From a checkpoint of a small transformer trained on Wikipedia: RMSNorm before each block.
MLP neurons of a small language model. Each row is named by its layer, matrix (gate and up: input weights) and neuron, and shows model dimensions 0-127. Each number is 128 + 24 x the weight over its row's rms, rounded and kept within 0 to 255. A neuron's up and down rows have the sign that makes its largest values positive.
Before each neuron's rows, "fires in" lists the words (lower case) most often at its 100 highest values on Wikipedia text that the model never trained on. A number after a token or word is its count.

fires in: "not" 22, "t" 11, "tennessee" 7, "well" 6, "to" 6
L5.gate518 [107  99 137 138 102 110  93 104 149  91 110 149 173 126 126 143 117  67 125 169 141 135 122 129 133 114  98  66 154  92  98 128 136 109 150 134 118 175 143 104 124 195 132 113 140 169 124 153 122 155 118 131 126  88 122 112 107 149 145 130  35 187 117 155 113 157 135 146 124 146 132 121  97 124  70 133 155  75 146 108 157 156 102 110 117 128 159 106 165 114 129 134 142 121 160 120 149 115 139  96 161 145 141 101 116 119  96 113 107 139 108 105 132 127 158 133 173  82 167 110 125 124 134 138 122 130 155 155]
L5.up518 [144 119 163 116 153 103 112  88 143 107 175 113 121 114 115 135 142 134 140 135 172 155  95 147 129  89 103 105 143  70 138  92 140 145 157 121 114 132 143  93 164 135 144  87 125 126 128  83 121 115 156 150 126 107 137 133  92 161 175 104  77 131 138 117 153 135 126 144 116 135 167 112 137 101 154 167 142 122 146  92 101 155 163 117  98 126 149 154 134 150 123 151 130 105 145 114 108 157 123 165 122 116 180 155 132 155 126 111  90 135 129 120 114  95 120 112 137 147 120 144 167 160 169  47 129 160 110 136]

fires in: "in" 29, "since" 15, "until" 8, "from" 5, "to" 4
L7.gate520 [125 106 141 184 108 109 134 136 106 100 142 145 149 129 113 134 152 139 142 139 112 143 112 142 120 105 104 143 170 129 139 143 105 104 115 107 157  99 130 128 145 124 149 143 163 137 159 154  88 113 137 139 123 116 153 102 158 126 156 134 118 149 129 112 136 164 154 146 126  78 147 111 114 139  97 180 154 114 155 153 166  91 134 130 156 150 154 109 150 111 129 122 126  99 108 136 115 174 137 153 155 125 136 122 137 147  64 122 189 172 127 130 159 114 125 159 126 117 133 151  93 105 116 137 132  96 137 146]
L7.up520 [107 113 143 194 139 145 154 173 136 146 156 122  90 115 124 146 116 125 108 113 147 103 120 123  91 116  88 126 171 122 106 106 104 163 186 128 143 121 153  98 148  93 122  94  98 124 113 121 140 117  95  99 132 154 153 125 174 127  77 103 141 132 180 124 155  91 107  96 157 131 178 121 125 138 131 134 112 131 172 173  85 140  99 126 143 136 146 105 118 109 137 157 117 150 137 116 124 105 119 148 132 146 150 131 146 157 116 135 102  87 136 152 109 141 100 138 131 142  94 102  94 129 152 123 113 152 178 131]

fires in: "more" 23, "most" 19, "very" 10, "too" 8, "as" 8, "rather" 7
L7.gate858 [126 100 105 152  94 105 112  95 171 106 140 121 125 113 162 143 164 169 145 111 127 151 105 146 113 122 124 137 151 143 120  97 128 192 139 146 162  92 136 101 183 156 126 163 112 154 132 156 104 156 140 120 104  75 146 135 136 124 151 104 163 119 133  93 160 126 158 147 122 138 185 123  75 107 111 112 160 141 150 141  98 148 130 158 131 115 132 105 145 108 132 117 139  88 140 119 101 125 134  91 130 129 123  88 124 121 131 152 150 127 142 121 133  97 158 120 126 100 123 160 155 178 142 123 217 125 101 156]
L7.up858 [102 113 122 102 145 131 129 140 115  76 106 162 102 113 139  92 115 122 116 100 118 167 128 118 138 145 120 136 112 102 111 114 122 131 113 136 129  83 132 123 167 147  70 104 118 166 158 112  92 121 100 104 156 153 100 191 142 149 112 169 137 126 110 142  92 170 160 177 115 129 140 148 153 152 131 123 131 136 116 153  86 137 133 131 140 124 155  89 123 108 105 142 129 147 119 133 153 167 157 108 138 157 115 136 157 106 169 151 162 124 154 120 123 101 128 119  95 150 138 182 132  87 141 130 118 145  89 119]

fires in: "but" 18, "with" 13, "to" 8, "despite" 7, "followed" 4
L4.gate787 [ 97 113 164 131 163 142 119 123 154 120 153 153 150 142 169 113 119 114 130  83 104 124 180 172 115 190  89 123 133 135 123 144 101 114  89 142 107 136 117 106 149 110 127 150 132 109 127 124 183 149 126 132 152 121 163 138 166 198 113 165 115 147  77 133 122 134 134 112 135  93 161 140  93 145 140 110 101  94 119 147 135 124 100 131 134 142 139 140 109 100 123 114 123 126 115 105 163 131 113 134 117  89 108 166 133 144 107 117 128 112 114 122 145 149 128 121 143 116 131  95 154 148 122 138  95 111 162 118]
L4.up787 [130 118 171  86 119 133 172 128 161 126 130 152  99  99 118 119 163 120 167  71 134  95 131 144 156 120 137 158 154 118 158 151 143  81  84 124 145 151  90 137 152 135 124 127 138 133 111  99 150 143 125 131 153 127 166 109 149 174 104 134 149 124 137 112 126 175 163 123 146 132 140  86 135 165 152 140  91 128 158 127 155 135 134 121  99 118  75 130 122 124 163 145 131 156 158  99 164 104 138 152 140 106 141 165  96 133  98  74 115 103 134  80 102 138 144 135 151  82 193 143 128 155 150 177 110 115 132 162]

fires in: "i" 12, "he" 11, "never" 8, "she" 7, "had" 7, "you" 5
L7.gate787 [141 151 110  81 150 113 159 119 138 104 144  79  94 103 126 108 102 139 101 157 134 119 152 157 143 103 139 127 121 102 174  99 136 104 142 102 138 144  91 122 140 112 107 163 115 122 135 139  88 114 138 125 105 114 135 119 117 110 120 135 129 101 148  91 144 102 127 122 133 106 166 115 165 138 140  69 135 155 145  95 133 118 140 148 100 126 110 134 115 152 201  91 161 119 116 147 131 156  70  98 142 158  92 101 123 139 134 153 139 124 165  86 155 120  90 127 130 146  92 134 140 151 131  60 139 121 143  81]
L7.up787 [149  95 131 140 108 104 132 124 117 138 146 142 133 129 111  79  76 167  98 141 125 135 104 172 158 147 109 138 142 146 150 118 151 131 120 126 141 123 101 146 108 153 120 123 141 148 143 141 123 131 170 117 143  93 141 153 158  95 168 140 172 160 138 101 130 140 119 132 134 127 135 157 147 166 136  96 136 154 151 145 133 153 112 122 135 142 162 148 100 174 142 131 108  71 104 147 161 116 109 121 110 160 107 128 114 164  92 140 111 115 171 109 137 150 105 131 105 122 124 128 138 164 143  81 149 123 147 126]

fires in: "has" 19, "also" 16, "he" 16, "who" 7, "later" 4, "she" 4
L7.gate897 [188 148 174 112  97 118 133 192 116 109 106 123 143  97 151 154 143 149 156 110 138 111 135 170 169 146 131  92 152 130 121 174 132  97  98 107 156 137 100 154 158 112 152  73  99 112 127 116 104 109 144 167  73 106  99 144 139 127 127 131 144 124 143 125 100 102 150 147 126 120 105 132 150 118 112 112 136 150 128 105 154 147 157 161 100 151 118 161 112 114 163 134  96 150 142  93 132 133 170 131 123 116 121 102 132  95  88 125 141  98 133  81 107 114 122 147 136  81 164 111 123 120 106 117 155 133 140 158]
L7.up897 [129 125  98 145 111 141 136 129 112 139 113 151  81 120 106  88 110 157  94 146 122 140 109 139 128 112 127 129 114 152 136 121 117 131 139 121  92 138 191 132 143 103 117 134 163 164 126 101 143 129 127 131 110 102 155  83 157  94 116 169 129 143 131  95 141 166 127 153 115 126 114  98 100 148 138 109 145 117 116  86 101 174 157 132 142 126 164 103 101 119 144 116  74 137 122 108  90 112 121 149 125 155 154 128 121 117 130 109 151 122 141 111  82  95 108 100 141 111 112 136  89 149 122 141  91 128 119 126]

fires in: "a" 74
L5.gate29 [129 133 105 126 120  71 136 130 133 131 138 142 100 136 137 106 138 119 120 139 142 138 132  98  98 121 117 109 149 154 140 134 153 145 163 106  59 124  95 130 126 113 160 156 129 107 129 148 124 142 123 180  97 131 142  89 171 127 114 156 125  94 107  95 154 100 153 146  86 137 122 114 165 174 125 150 112 122 150 153  89  98 105 145 140  99 137 127 130 146 118  86 106  78 127 144  92 127 122 126 119 117 161 154 108 124 100  78 144 120 143 152  72  95 143  82 103 151 113 124 116 164 141 159 148 129  96 101]
L5.up29 [ 99  79 120 132 126 136 124 151 130 112 147 139 172 101 172  95 136 171 152 161 121 135 132  98 157  65 128 141 122  96 160  96 116 146 139  82 138 124  89 103 115  76 143 136  90 115  96 135 151 148  85  87 101 142 100 144 121 141 104  99 154 160 134 137 134 141 200 142 124 144 116 102 123 132 140 141 112 138 128 104 135 112 117 118 133 105 106 125  98 155 133 115 141 141 103 146 109  83 117 123 115 153  73 128  90 160 156 144 149 110 115 146  95 119 143 159 146 149 119 120 101 140 142  76 151 126 119 141]

fires in: "that" 47, "each" 7, "coordinates" 6, "location" 6, "just" 5, "which" 5
L4.gate577 [121 150 122 120 106 121 121 137 117 113 177 128 161 133 121 146 129 109 155 130 120 108 139 166 116 154 135 118 114 137 114 126 113 108  90 114 151 141 159 123 149 138 152 113 128 147 107  79 121 127 141 170 172 175 144 125 130 103 119 202 121 142  83 136 191 137 176 125 163 179 150 125 161 115  58 145 153 114 113 107  71 112 150 141 129  96  91 126 137 111 114 196 122 139 112 129 116 192 114  99 115 156  93 129 151 104 122 152 169 130 155 104  94 140  95 131 115 128 131 137 115 130 128 127 125 155 114 128]
L4.up577 [128 129 137 118 176 123 111 144 154 125 150 134 124 114 104 167  87 153 138 177  96 138 139 165 132  86 135 138 104  83 126 114 100 174 153 108 103 159 137 124 140  95 138 160 173 127 119 131 155 122 148 135 141 160 115 135 157 126 114 118 134 143 129 123 133 136 117 143 128 100 157 136 117 141 127 144 111  89  92 102 173 140  88  95 138 108 131 111 147 156 135  99 133  96 100 129 105 141 100 118 130 107 178 128 154 111 112  88  99 154 127 141 154 164 112 108 149 106  62 106 137 109 119  83 141 118 120 150]

fires in: "into" 31, "so" 8, "in" 7, "how" 5, "outside" 5
L4.gate903 [102 152  56 128 101 105 146 141 156 123 117 116 158 152 139 140 125 151 144 109 133 179 149 148 126 131 180 165 131 134 133 109 111 106  94 131 154 145 101 106 172 100 153 111 139 138 173 101 133 119 139 129 123 111 140 109 123 125 124 122 148 121 166 124 164 123 149 160 126 127 149 105 126 149 164  94 142 143 102 110 134 152 129 143 150  85 166 151 150 133 122 137 112  98 124 128 109  97  96 124 152 117 109 118 174 126 142 138 144 142  97 161 124 109 147 130 116 124 144 121 148  92 126 170 139 124  74  82]
L4.up903 [136 128  87 158 152 152 176 129 184  96 155 128 133 199 124  89  85 129 107 103 113 110 149 161 129 154 164 166  86 117 150 160  76  93 127 143 164 137 111  97 131 143 135 118  98 158 107 159 134  91 120 159 154  97 142 125 131 103 142 124 129 147 142 132 126 119 143 131  62 156 118 151 139 133 166 114 123 125 114 127 116 119 115 134 138 170 127  92 120 126 116 129 112 159 140 126 102 107 166 132 166 154  92 115 122  94 132 108 110 131 118 115 132 132 143 121 123 106 134 149 133 117 165 171 135 132 112 124]